Part of a small language model's weights: width 384, a variant of Muon for these matrices.
MLP neurons of a small language model. Each row is named by its layer, matrix (up: input weights; down: output weights) and neuron, and shows model dimensions 256-383. Each number is 500 + 25 x the weight over its row's rms, rounded and kept within 0 to 999. Numbers have three digits each.
After each neuron's rows is what it responds to, as a language model described it from the Wikipedia text at the highest values.

L2.up400:481472520513531457487496504520538523504518517537480532506501504528518500492517503507523496513475505488508482495496480521504505521507520514480494479492499532478529475565533579514493458460478502512493526504488496473480523521510511533426529494528523536499463511507500527500492524503547515497529509474509502497523518515491503510481520513455506518510527466491515468552467483491454481514466
L2.down400:478462478491497488566506465513479524511504515528506547478493484484492449480491507435532493483471513497553487470492463543473490491511515502517510501526518512462533478479490495511505452495465459532506490504521511511477489531474514485496494488504489487491490528528517500498470508572533509472527522520482499513517514487501509477516554535534485464493531478537517480503557515476478516494519
Responds to: Second digit after 1. The digit right after a leading 1 in dates and numbers, such as the 6 in "December 16" or the 8 in "1857".

L9.up102:530559539511510502529520490447552529476489458544489511480469502502526459494495532539557548525513538485506567515517444503467496527509495523502510538542488506490482474507482447468483517506499545506512527473543478484450486539538521517487552520540496522460503487508499491539512507518539486500494488486516463471493465451495535500519486470492482493477524496539476509518498543518517462521489
L9.down102:490478522467485489475484465503481517471489484453522491457516500535447525485507472517577493534498519521502481482509526510530523481514524524496527501513500521440508480493518458506496525508497540521484542486505493536564516485466542492498506500509500441514482533546502507540466525517485460538515485484508468509493524493472521484527546482488482498537496498525517481485557498528518479541490
Responds to: Inner word-piece continuations. Second or middle sub-word pieces inside split proper names and words, such as Don-na, Rio de Jane-iro, Elon Mus-k, D-ina-mo, and sometimes digits or "one".

L6.up1330:501490532520483507498516478527517477498482509527464479514511523464471466472485521518506492532494540529465490527513534501534489485510521505537500512461519515506504536511482458527521494478485476502484458484482484539505512517498512521517491492536541497477473511508530529532531495517511486472466531458504466523476509512476504449485526523475451496504585497520483488494528511489504545548520
L6.down1330:498507488502505495514487510524506483475452518527486481468489474526504505499470502518493553508503465494504500501495522455478522488511505487505510467507518503521513489508453498522517538475509466535473480510497440493562542485470489535514501557513493500511506489470519500501486554498535489543491484472465488494473518515495474474478514512503487488480544536484514489482509521520496519508503
Responds to: Predictable word continuations. Tokens that finish a word begun by the previous piece, such as ang-les, aer-ation, leg-s, or expected phrase words like at the top, at number.

L2.up135:457501511508486484509497556515499511518519488459528476535506498526494493510496524474502474525487465492464508504537495511497490521469512495510512502483514436559481495482507501490442516490561511483532517512466552487505472503477515525497476471523508468489542485518505538510559467495536493451548493476487520498495468468546481508530487532520473502514501460460486513517509510472481527508519
L2.down135:457472516514507449539503552497501498492514537449487494535513496518545508471509505477496489527523485509506502488499488489448463523475443475484463514470501452557486503499506511503504524493483498482466498519452488505485465511493486516506479509489485461480535477515512528514527485526558513466499476509507481447525455484522440499504463526485470461479489517498510510523478480485478530492492
Responds to: Word-internal consonant fragments. Short consonant pieces split out mid-word, mainly voiced g, z, d, j or nc, such as experie-nc-ing, Ra-z-orback, dra-g, O-z.

L2.up1439:546511516491507515498481486487500522467469458527495511497528522501459515533511525509547516507490472486511497489530543504498514484460497517507488480511469471472513518514475462517531468474514496549498504481504502475518508487487489482525471511487502504511506454501531479435512478511446524495478518507501470483483493507480528486508474472517529512543506496523477493533552508484464542543554
L2.down1439:554547452494506520529518473486496542443482499510441533471500484458475512525513502446501519529524470532517481498567528466496521500518494537509527494472489488465485511502490500519521519498476451502518525490551503461482499470484515500517494492495535510518500481511484463502467521529526479541492571506479496507479475557471517473506503487526515511534509505515498507513517523514489544518541
Responds to: Plural noun endings. Plural noun tokens or their final plural piece (-s, -ists, -ants, -ities), e.g. students, songs, families, Loyalists, defendants, often after "other" or "several".

L6.up196:467535498470459472552522503511470475510521506475491454470509487460472468551500500487501505502471498493514480487514492473495542530544509481534500491518504474456473464528478490475534516509462493495503494473520509558503509474537490498497481514481532498471486508514458521497557544508477470467502507497473516493499512478499511502518480415442478545448517555531517478516503506504485501533478
L6.down196:538530494461483498488496472502535525496462530479516482508504521539475489482530493497544491504523476487509484530483489517490520510449515491483444499489526493503535506479498480474495515502475454514482541513503486472483520487492543504514513506501463465446502557516512456515479478477523495473487508508500496537520511472487538497466522502517536491513537446507503526528497477515529506496495
Responds to: Organization name endings. Last word or word piece of multi-word company and institution names, e.g. General Film, RK Diversified Entertainment, Social Science Research, also periods ending such names.

L9.up863:499517515537547497462507500548497478494485517525471485447482489530459513546516516487528518507489505484543523466493503468491534477518509493509541499507506472528524515525505487470476471477514511525507519486522486494525483481545537510451491496494467498538488486432484477469504539498536534500501523473526556493460485536504475516501484517452477566525521491510523472489516462506495526517509
L9.down863:518505494471496537508520517542521518522528522463516570529474480513474499514463493526480523481519461515514483488519520488460525470496482541501491510466508458525464490481473510541499511500475502441456494517463496508479494494501497517482498531451532510485536515484491525462478504513501506487493461520526462535455497513487507519515524509505508507484513492513512557522486533479483492438539
Responds to: Word-final plural suffixes. Plural or word-final endings like -s, -es, -ches split off as the last piece of a noun: spines, crystals, stages, aldehydes.

L9.up1018:497517457488466510471515468501499479520542473522494479494484463498504517479446515506521501495487496568488491483513549496535486460512540517494465508453522474519530456471499496562536509463503519538470486546523494493504523525543498525502450515490504511480486494489531513533488530492512530527514551507533438467512499450472536551441455515484513511502474550492510461500530510515508514500465
L9.down1018:491494489480487501485493491504515516484510480487523492515479474500521521515538453498479510509461485513465531478461522491483493526478451525562469520507456465508542540526477488537469503499489542500502520489488531514528492510501527474497524469479506502491499518484497505509518496500468490505487545507519528511504499524494474503506481522479508493513531498511471494508508501446477493497458
Responds to: Formulaic Wikipedia completions. Highly predictable tokens in stock Wikipedia phrasing: closing === of headings like Climate, degree fields (science, law), Cambridge, months after In, units such as lb.

L9.up1506:513515487516471468509534518482517529463470456480473522475465492539475500509494523527482503435496504490564502513510484516499508515485473522494535529479470494552487510454496521492455461480517460495510503500529496497481479492475475515528537492469468486504496501492470547487492480510516546555481524503474496525507517509479477479499538486494499457482528510519545487514485504507458484543496
L9.down1506:450484505495493541513502513526506505496532517530496521527508516499555495509527451536516490526541490556503502501472495538513487466548486544535522505503524485517514551508526445514512539523479500516536515502510520507508504481513496532458497476501474499494495497521518487493507485512502503503504495489539501499518514507479474504476507526485529474511467490550484483491462522482482484494533
Responds to: Word-completing suffix pieces. Final subword pieces that finish a split word, mostly plural or verb -s (moves, laws, vessels), plus name endings (Olga, Patricia) and LaTeX bits (\Omega, \mathbf).

L2.up112:480515474498474485499512521505475544477466534475475488547540492541527518504528542515510493509492503509519467493503510451516478476510503533547516522550496506508457502513493544474481489509480499487518495526486540559446521496530511513499525541474508499508463506519469467480589495521448487502488482537447473531522507499492531540546529511497489508542513503454516493503484458494447481523495
L2.down112:538530508490492499512508523495456462523465521493487527525510491469477492463488522521525534504502541540480489497481496518537469501504542534524537493520510485488514501462516469507545502503475503519495498528499523534481517525481479495499504470518547505507476478508478490510523477496503515517511503484515476478493480517526490517536469525538447501490536490488527462522486463521487485523471
Responds to: Proper-name opening words. Capitalized first words of multi-word proper names for parties, countries and institutions, such as Democratic (Party), United (States), National (University).

L2.up1276:496503531522547512474443483490486471441487463526489484482495535535435539512513502502541516486495502522526455545518525474554473505498539494512524479515495505508481500484458458516469487481512504503488503484481529477483528471489490465505501502519493491533488508525491468524466484500499553503525555462500522499559482492508490482524481512495488520483472508515504481474501548513469514485482
L2.down1276:503550517503526498501516474529497484485515468469462496511531504551541495551531484513494467494515535504512498488488485487526485498473516490460520477539483497493479532544504494501460528525526531489483527501499472499518477458537469488468471530533523475502488502466511506513476484514496527502546506505506484505550489521462517487521443509517463463515474481508496477478491552521529531487480
Responds to: Word-final plural -s pieces. Word-final pieces ending in s that mark English plurals, either whole nouns or suffixes, e.g. graves, gloves, shows, schools, Districts, games.

L9.up449:519479480469422520473528522492480491516500516554488535503515510483499482518496498495517505468547464467503551553499501546514483482517471487524539505522477545488478521539556505550483467487487504498491473488505486473479520511468473509532488518455451501500500510485443497515477556507479496492550484504518509514455499476501492513479505495510522513502502476552515557501542515501529501479509
L9.down449:497457489513512494518560589532523455517500467468513468507549481457514458471540483486504487497489543485540525478517486478536480509477460523496456498488516520510514503478520519508529509525515457505489477479512488512512532494470463506575484522559500487503488488500475442481481505506479505520507498465481506494522553511498481465465489501472530520486501508502520493474495454493497510524499
Responds to: Surname and initial starts. First token of a surname, middle initial, or leading article after a given name or comma in lists, credits and tables, e.g. Joseph A., Ellie Ke(mper), Ray Sch(enck).

L9.up621:484471510508521517529491511488512479445475485469481478494482484505522509504520505495498517484479496517500495498419509470496505539500495503514477493509539485519485511478484540531461475504501496504529479484484547502489514514521489554532485479500501521462502496503531479514520515502490473485557465483525507522489512551504480499539539513474460472469526483452517499468489487487531513532489
L9.down621:488511517515498500540516491468500504474534501480552502524478494495505504541445506490504528464507526510480510510516488516485530458511526540545536513509502557515511545535524522527508470494494513507498502500510493539492438441487494506532521481498474474498498509476523537519460506501542495490430495543492460486495485469524514519477490511478512519533540476520443493508499496497521504509524
Responds to: Short word-start fragments. Short one- or two-letter pieces opening a longer word, such as do(mination), ga(me), f(urlong), be(ads); also standalone words like a, is, was.

L9.up299:497517555471508467512484509497481502489466470527502510527481496474522517470509544524481511469470448481500534493483475472463513506518496477483491482537505487529499482474538486528494512504498459505522465521528498530531473524502508502497485480525472495478555493504460492529520512484491514460446489469507495489482453500482474556478493532481471479500535503499548476499537555478468502495494
L9.down299:479519509506526513517499520447534480512493488490506488496479497490494529483482515497482486535515521455506457498521554469513496452479502527526530474489511492495474515492490492534461520425483532484509513494491501488564490501497504549505523516508488509562542514482485498478522522495479470529499505503490495527482528456486531482524497510502480534540509483485488482496497479471484503518495
Responds to: Plural suffix after numerals. Word-final pieces, mostly plural -s/-es, completing a noun that a number counts, as in 37 floors, three bouts, six districts; also decimal digits and table-separator rows.

L9.up554:497524500515484491497476481522463463547506506518506519478508516492512507495520509450512478481485492486501447477501495477538492477482547522517536551516521508465489511505511488486506498528477488467512476529487516531510512514479493505511469521510517470472518528518460475468548486473459487511465464458492518535535497437489457465458479509515488529518485500483507492496510525483426499519531
L9.down554:479505561511480472472474467512460472450532564499502514525512518530500558492526570509501490524487514538486484503497475455478530457517513473520496532539494502440510513482465508451516484510507509464524577501493474498541497530506512476542482560510524517500498512516522459442480450516479479527492474476476511545514520486493474450465505541505482506454519496497497495503499511489484519438506
Responds to: Inside multiword proper names. Word pieces or words in the middle of multiword institution or proper names, such as Anthropological Association, County National Bank, Aeroplane Company.

L9.up26:493552472466521482492504432488496451535521491493479517504520437522504508479488514458490537462504516522500480531531486497491496497525516473538517509503525514498450513508535493519509495531550508551521529479463536500485516540509545523452527510502468538474486545490450472516477506501478469486500492492496522487516487517479477480495470526513503496456534463500501495517425513517456499496487
L9.down26:494552516481456473492498516499521463503499499520483514502511483424503511512506527487539534488542524486499437521543488479489458530554462504460489489520509549504492474471495460471523508522552486497467534504489483515526492482479483482481485505505488507526505476503488472469521492495477509526495478542559514467507534525543497498467496529492512488478473502520507485496530505545486507500488
Responds to: List and table boundaries. Line breaks and table pipes ending wiki table rows or list entries, just before the next "- " item or "| 1998" row; also colons before quotes and stray word pieces.

L2.up273:520488479487503520516510446498546481534496524503482469474499491506524451469497475543511488500452507485487497518505507544531459511481533516495512506481475521468541497474523461490529441456505478429521520504520493484487523503515549516475482474510486483509483485472487546532509487492499468522517494550490477490522521536475496516499490461492443473511501481515458509500505469492515507512478
L2.down273:526520510518494515527461433500491483514514500459509491457518503509491439424497509530519508503469513462478484477535486540444517466503485530496481463491497517445527487473483446479484476475445490458502543528555509484515503459521512501496508491497489486536521498468521460465507511509499534494543490464522472495495523539507466495484500500499482487483506497503492510517484512454495533482521
Responds to: Names ending in -a. Word-piece syllables ending in "a" inside proper names and places, such as Ana, Di-ana, Wich-ita, stan-za; occasionally function words like "to" and "of".

L6.up642:499546507517465493512505501462529510461461498500519506488516517495506464478497493495492537465526534473529489512519476474494510517500513460530510492518448513498475524489496490459521503505515497501500493468505528509554465503537509488491516535451501492515523480563508501508461503492483478470467457467528495522481486492488484490516500517483495538463513486515523532525512549452534468541505
L6.down642:487524506521500515508537499544529466512467457472491503483482520466472527499481498509543470499505498486508501456514498473527472528490471489500497470478511450516482471515502486497490480491510510493516474529485513465488491513495519521504486484450511513511502541508501493494508496498476564464493497535473468448529461514530537471478509525531461486518484501530505469535483564510471476499474
Responds to: Year-range decade digit. The decade digit in a year's second half, mostly closing a range (1987–19 8 8, 2011– 1 2); also "the"/"a" after "and", and word-internal fragments.

L6.up179:512548508545492496545499557495527489473478551508558477538529480487464522492462518505501491472478498536528488502472487513525533508491522474502493473498511553460519488486550512452495500546538506495534482515490532521470504471509504500509512508517515521467497490510497498499526538493502500488510505422548490523477490521482487495536481457501489492475559529546531493528562527504533495445502
L6.down179:491482467476515456507480482519527520484519505506469494510486488527505464490522497491470476483536534519443496483528514494478553513509494503470484513473529523523512502505490463495518522482473554524517495478524475496540530538528489484498550473466494472444519497533490491481494495477488471470504478480445466493474500492538538510488488504483511455488497483501453491491509506494497463524519
Responds to: Mid-word fragments. Short subword pieces inside longer words split into several tokens, often names or rare words, such as unan-im-ous, Han-na-h, le-uk-emia.

L6.up1351:499519562504502489502481516475501489505474539458480502495473493501527524488478503451550482506524512513521497533518529531523473510509475482518529515493504502482491456514536527450460481474526463495539477563489512494505496458510515512523533477488506502432527451482486457500539472527499531488511533569508497488521530506504480541481508497515476489524541461525491497512481491434483468524509
L6.down1351:488482487477504478496509497562450502516505523490449506474512507503525487545495473484510459513527545460485571522493490497539473461469513500523486519493481455524490490460463520481543514507512460528500536534529517499480495509452481515492526532526532496514512553484527485474507472489488535501502527481507518496510531515494454478486483560522491525503515496500524521544484507460519507496461
Responds to: Table cell starts. Tokens opening a cell or row in Wikipedia markdown tables: a number's first digit (196, 44.7%), a pipe, or the line break ending a row.

L9.up600:480487467485540486514479507493481435461474511485511461557511479475517483507514494520480479543512474510480503489497515509481473463522494464516462512512495500506521490509500478448473502484495521506484518479464523486515515504480475484542531504475426538494517505538514505520490497527496525505439478505514463512535495521506536525528537455492485492505505504520513526500433503471490530495529
L9.down600:472468480537445539493509518506541530520479476541510541474499496498479537510517492507490494531481499518506507497517460472491498521497507501517477476513552521491544534522526529511475539503518485510510480463513527448472530492487509534494504526515485523527491506494464559560458492480468474471509502485460503518535535507504555531524485478497511506463511507470506524501493537489507430474480
Responds to: Mid-number digit pieces. Digit tokens inside split multi-digit numbers, such as centuries, year ranges, dates, coordinates and table figures: 1'1'th, 2019–'2'0, 2'0'22, 6'1'0.

L6.up983:481484495516488529499523524531539488513500513494476516479492499532445500524477525539506489498474495498494494466490523472535483509527519490489497483492511466476497545504497534514502467468490557502497543420497533479498582478562499484503519528507504493498542535453484520508565530524495495512465509509500513496501481453472539445494501472457492460534499509534496543512433500481527479494482
L6.down983:504488499523460505469473504471525496539476506553490453516496531472494471542522520528492532442533461493505529510485476505508499480535526481513459436524493491527523506490495481510508481470500471477452557477513462478496486515542523558495501531490485469509504503523515511503468475484479523488490479517474471481483499493556498503500461597571507499549478524522467462487452558484475497482522
Responds to: End of personal surnames. Final piece of a person's full name (surname ending like -s, -z, -kin, -ino) or the table separator right after it, e.g. Grazulis, Nimitz, Culkin.

L6.up1367:469517536471504509470523545502493456513541505509484497480474544503555508457514526506520475490502510514506537529509528519472494519485473541502488478505480473491543536501501463486501516539482518497453541491465528470509511470514494468492491512478495488499522449454537513489530506542491524523489479548523529489446498500501480486472481518473481473505474482542526511524529488493513517463488
L6.down1367:513491474525515543556487540515471511513458469519490556500519474495486472471527548504497504444512496508481500472484546515503493531485489469553484538505483532541491503492516484510461548494517501447529519454502476517488543469472512462515489495496481522469496499476489467505516498539541488523495507524470513489539494462484524506470460453500513507504489529493523482516468519474460529514469
Responds to: Predictable mid-word continuations. Word-internal pieces and format tokens whose continuation is nearly fixed, such as the slash in Density …/km², pre-cu-rsors, and table pipes.

L2.up1442:509472487515496464533525455473451500510529520542522494496484510502471492485538531489497510460472502544484521517528538467474511478523505484461496470493489524505536506505485513486500496526447531492478477518471522485519533502490497538512479474501452510464475502506486520520516531520483490492499497479519510496485499501567549511448487507514506552501504505507502508516499457502481522522488
L2.down1442:535510456532552460475529511469499490488518549470510519537551470503521507486488516502484518504509482505513499482508504528506465497488498515527479461510542499508516480509517479468484492485516509508476493500497502494493514561526494507522522436538490499538522457496462465481504519492503532479508500535525497432488515503496478533515508454493505485434542530537461515465487487486462533476519
Responds to: Digits 0/1 within numbers. Digit tokens 0 or 1 right after another digit inside multi-digit numbers in tables and lists, e.g. #87000076 references, years 1990, 1771, codes 707600.

L9.up190:469552482484512466508510495487489503483491534527507449521502486489478487506502467502543485491461503516536517548524554494492487478489517500537549487520421495516480516500507521489484472459478526485522497499492463504468531532498492477488528484541477535486475529459465532508517513492480461533469489490471466458493515538537478509494517497493501503468499507536525461508485526538475468476499
L9.down190:485514512461482478491445535471496523557457519468553495528507487492468482524497505493522556526549476475460526477446497491504463517517502528507477489505521481508483486496460526541522521493521526458518460488493512479496517514508519501466507513540491482491471524511496483491491486548531526483472505509462504522518444540487525503487501549522521521526541514526470531505523545492465499488533
Responds to: Mid-name subword pieces. Word-piece fragments inside multi-token proper names, mostly surnames and given names of many languages, e.g. Cantacu-z-ino, Kochi-y-ama, Pi-card, often in tables.

L6.up537:475559485483499499478520507487531512438472427516468492483457504490507475553489474477508515491456487532524484478457506547537485496507488533518476520477491537491543527491492524477516544514478512500477526440465491507504469539531488514515514505539496487536496511485523499520517455505497516508500528560530539495485553559486494486538471511490468513513486483512512488546515489512501516517473
L6.down537:500490486466452509517515508491505478512519505483494526523477487489481494525505518490531501539544501464485498474490518505472502506484502498507505516507515494458528513490477477519510502465473504467567487485511471430506477504509495470520475488495502478497504496494496486510461525481508493517481487527489481489509531519459523510519509543455469540544486499522478498486493494528517546462476
Responds to: Word-final suffix pieces. Final pieces that complete a word, mostly plural -s/-es/-res (benefits, states, Kilometres), plus nouns closing a phrase and % in tables.

L2.up967:505508454453547523460479541531521564515500499515524511509480518466514488514496481503527505493520438436534516464486505501507516517477540520461521515500491489568520532462522514518478509490519505517463493512522441541530501484502479506487526507518496535523526508506538498507469537494497475478477531478532497535555502485508466481516522499531481510485491481478492489466538503512460510538552
L2.down967:526514496436518542498532526542515496447503533472540511513436513520470521515495440463497517496480477411559474502516491485488515516480517496486503505504472508519537500475534536510508516519522522488460516515504504511493501472512439529497502547498456492515521475463533523509487566480489485494487474467476534497502544464498484454493563471502491498504489489505470472460536526498484519498501
Responds to: Hard-consonant word-start fragments. First subword piece of a longer word or name, mostly starting with G, K, Ge, Ko or Sch (Ge·ocentric, Ko·dagu, K·laipėda), sometimes mid-word ge/ik.

L6.up69:459476505465462503525450518509462502497504478489517494501464498487529448470475503476512532520506501518449504477516510467526527501497515508522465517512520486465539564510530510482488494490521501491538452510469501495466511514498496508503508528516543515508472542498513449486518502514459519482528502457514509475496551511493520517525541529530518496482499514475472490479480481454539517542498
L6.down69:481505487464459475492489476516480503531458499459511508509479491498482510430471483537504498491494463535487521521511497465482498527519513479505472508504494481520485518519477431493497520540482493537472483487496514476465498482516505499505492581522509456480491461474487490484530487474464512502542516533501481489510452486506488539536521447505518508531521484515521503469506485511500477536515
Responds to: Singular quantity / next-word onset. Short function words predicting a count or quantity next, such as one or a after "to"/"for", and a leading "1" in numbers (1937, 100 m, 1.68 million), plus some "was"/"is".

L2.up193:498473535465489525467511506464508507525521509486510486474502475518469509463495522513491505525524527505546536561553533510450496500527509492496517553539509497559504512497509491476477455468496505490478470490474516497515522486509468486450543503531466455541472513503529514529500492515452492512502499538530483456537507500501503495505508500516484487482487494518477498506502515495508525519535
L2.down193:452487491477459518488497521533515515490507532502523480516490498498530463512472486512501498507489535479553492528524491541483507528503496501487504522548523486545483505515501499501476505528531494486508486485484498501495477506562495493449522500527525494526500468468516518474529489469515471506526465535517491458469517498551522460504517525513513490491530512534527466450534468501513519490513
Responds to: Year zero and "ch" pieces. Fires on the 0 right after 2 in years like 2006, 2018, 2011, and on mid-word ch pieces such as duchy, Ichi, Leichhardt.

L2.up654:477486490472528565522510489504552537470519499510537474525479434552500493485523514492496490502493490501503454479479498513489538485469508495539511464546513492501532510512513466537529480487515487467541451511480526505501486491534528475477493520517511513501431521470538457490503491583508484495508493493532516489502502507492524511478466461520499470529503500541496493491469533505508486501511
L2.down654:495499463498486513502429496500477481506499523521522542510498481517516471464481527476520513485524502524534509478493552488516498512503503525495534474506485473507498505478468494559521506491485521507494514512486504479492488474521500542526494477516460494454493474497498423510467508497510504491527506466512532511467520522505492510496508448543519507496491508533548489485535498503463459466529
Responds to: Auxiliaries and connecting words. Auxiliary do/did/does before not or n't ("but he did not"), plus range "to"/"and" ("1949 to 1956") and list-final and/or.

L6.up297:473494466471480494531532555502521441492513478535504454522529534503491451528498483437517536474486463452478492496525480481519479494473484533485482478488478510465495511519466497509492501468503510479490454527493472494515498496539512527477513491446526505481484487516467504480487481540483504502497447530490520568560510497456502492449522476501519483462535489552481533507491509475519463466491
L6.down297:517516502521503521499499515505501508498471514484482499458449462533491493506551517502485528467493467510551520505515493511496474488512476479507502515533476491480488487512489553475490489483567510546510488491535533478471452442514488531543531479447514524499496504480504515508487478486497562537509492456506500532514511545475480500546497482508447503529463509529451472498474474501536495496502
Responds to: Surname-initial fragments. First word piece of a surname or middle initial right after a first name, as in David Or(tiz), James F., Colin Var(acalli), often in lists and tables.

L6.up164:511460514498526447535479539483482483495534488504497481532481468497505473509472528505491513512494481491512491461501493498478490532452510514489509534491453474461501475526558540521474477490476479489515484505498501515479527512516478505480541493481504438513500549483493513502526523466484499505505529525535503474513475501476483534524466451514455523519481527529503543459543529519500467515483
L6.down164:464500586516507525513473513519488475512455451495518472500514535496487482552470503532507505517450494493517475475514499514471470517478529480528460511492515514489498466525481560509481512517503491540491503467479514547541474516503486557482541497436451486577493510503464509515493506546480528495521501531509524476492498513490489541463486471430496498542487479502488528484545479557505505514499
Responds to: Digits in numbers. Leading or second digits of multi-digit numbers, mostly day numbers after a month name (February 18) and counts or decimals in tables (8,640, 10.9).

L2.up1468:506494485511489475498545472508503537510511478533488506456491513461519547482523490518501509476512527541539481518457467496503518508525466551527491509481497524492479511505544476536510525502525504501451518534488514538516513505505496508491498475479500500560482524468508493508506526490503505478494532522494472522464460520525434512522489504504508502496537517491491463461513485539513505484489
L2.down1468:519484528521473464512546485504478511453498438508466507482470497509507531529528495493482501460508518517518528513465528474512500499521442532546509560473502522480503516541532477515513532495498477494481529520522553495499561537484486513473478487533488486525493479477467514480461480463513511541514494451517465508481483536494499524500498501483500543475512503522500472443506485486494490478483
Responds to: Table row breaks and linking words. Mostly the line break ending a markdown table row before the next "|" row; also linking words like "of" (intersection of), "located", "such", "local".

L9.up878:497552505500472504537486513527487507460487450500540484491485524484550486502495510517460502455491472505509535516495491493535521518521554467482513472473457510508510516457527446511506468505504452537488476534500476518459467534478484472547533498485483479447473528505494476474498538511482473532468474491527489538498450498461460475500481504488469523504484479492562548507520510475551473499525
L9.down878:462483495538516502516477533477565485465520525501539540509485489505463541518499507508491471493501492467474491521494548482483481490510459467486499529481460456490500491507476496483491489480512538471533497494519478522558493492523481508483445500505500509468489435502501552464498478463495502526535537485477520515493485505500523480488492490510491461519487557499470490481472490543502527529515
Responds to: Mid-word name fragments. Inner or continuing word pieces of a word split into several tokens, mostly foreign surnames and place names (Zara-go-za, Ka-po-or, Kal-ama-zoo), sometimes ordinary words (carv-ing, Insta-gram).

L2.up211:568513498489490520525481538459498510461481471543509495511476543493484527501525519481538513439473469489471485468479532515496494450483485541486504515527463460489509506480495495475526486529508494497488524469546523521508463508509492499458492515474515533524511495554499465421470474546497479540472518493506508513472513511482503515458524504496532518520485498542500484547534483491479542537539
L2.down211:496479493554479539520471492512444498501484477513537540467530494506492542519516517493504521490504477513491456474459572496516523511522458513532517545442514514470522500508523468565511510525458511540477534527546492514479508482478520463482515507495505505479477493513489486507492490514499499509463495514463493521518495526459478464529492490514550488541506499511503483501509525480497497529505
Responds to: Plural noun endings. Plural nouns and the plural suffix "s" on a noun, especially after "other", "some", "of", e.g. other students, individuals, historians, lyrics.

L6.up629:462490553478502510475483518478465522473499496507473434496484512511529535473440511525487481516481543519528507480497511468430430490526502475510500498454500496465471487544539489511510484446506504503478514524522512470485502473519482512502507546461514486503498516517506508463511534532499491533505529528542489552485507474469485513521461487493481532541520503496537502486525504479447473472510
L6.down629:484523481509482518473495501489482467523519499482485498522469494472471477498529522538510470515481475489493499461501512481523533464477499515489473435468502546498520527489496502508534453534535484509495508506507464456504448467450493524476526534513472518494548503521491466476494464489489496500485497501474497545492480529458534467474492482492519517506542507464477470514502492506483454511496
Responds to: Word-final suffix completions. Suffix pieces that finish a noun, mostly the plural -s, also -ing, -ly, -es, -ations, as in courses, skiing, traditionally.

L6.up718:460521527531473512514490490507459512501538467521484480517486504506476503505477479474506509485505525483499549480492481473519480456454505492537474501499506461482497497495507463517487440495509533474498505476505537544512498490476532525541553500520487492526497551493511494504488505502511473509488515510486506486530462468498462513512514501497490518473468464494509495499445550489471478513491
L6.down718:500505497488541499520522519472477518471493530484529513507485495450473497477557485522489528456477482492464448493499491477500511534508511496475482465517495525480510513464515549497514498512497509496461504508474473485518480566523518455503464467495534483498491523468525463519511476500517490512486482503530508500472509526482493536487534527542538471499444488496502456488505505502500503512488
Responds to: Mid-word name fragments. Middle subword pieces of rare or foreign words, mostly proper names after a short opening like Ko-, Ka-, Ma- (Myko-no-s, Koda-gu, Kopa-on-ik), plus inner number digits.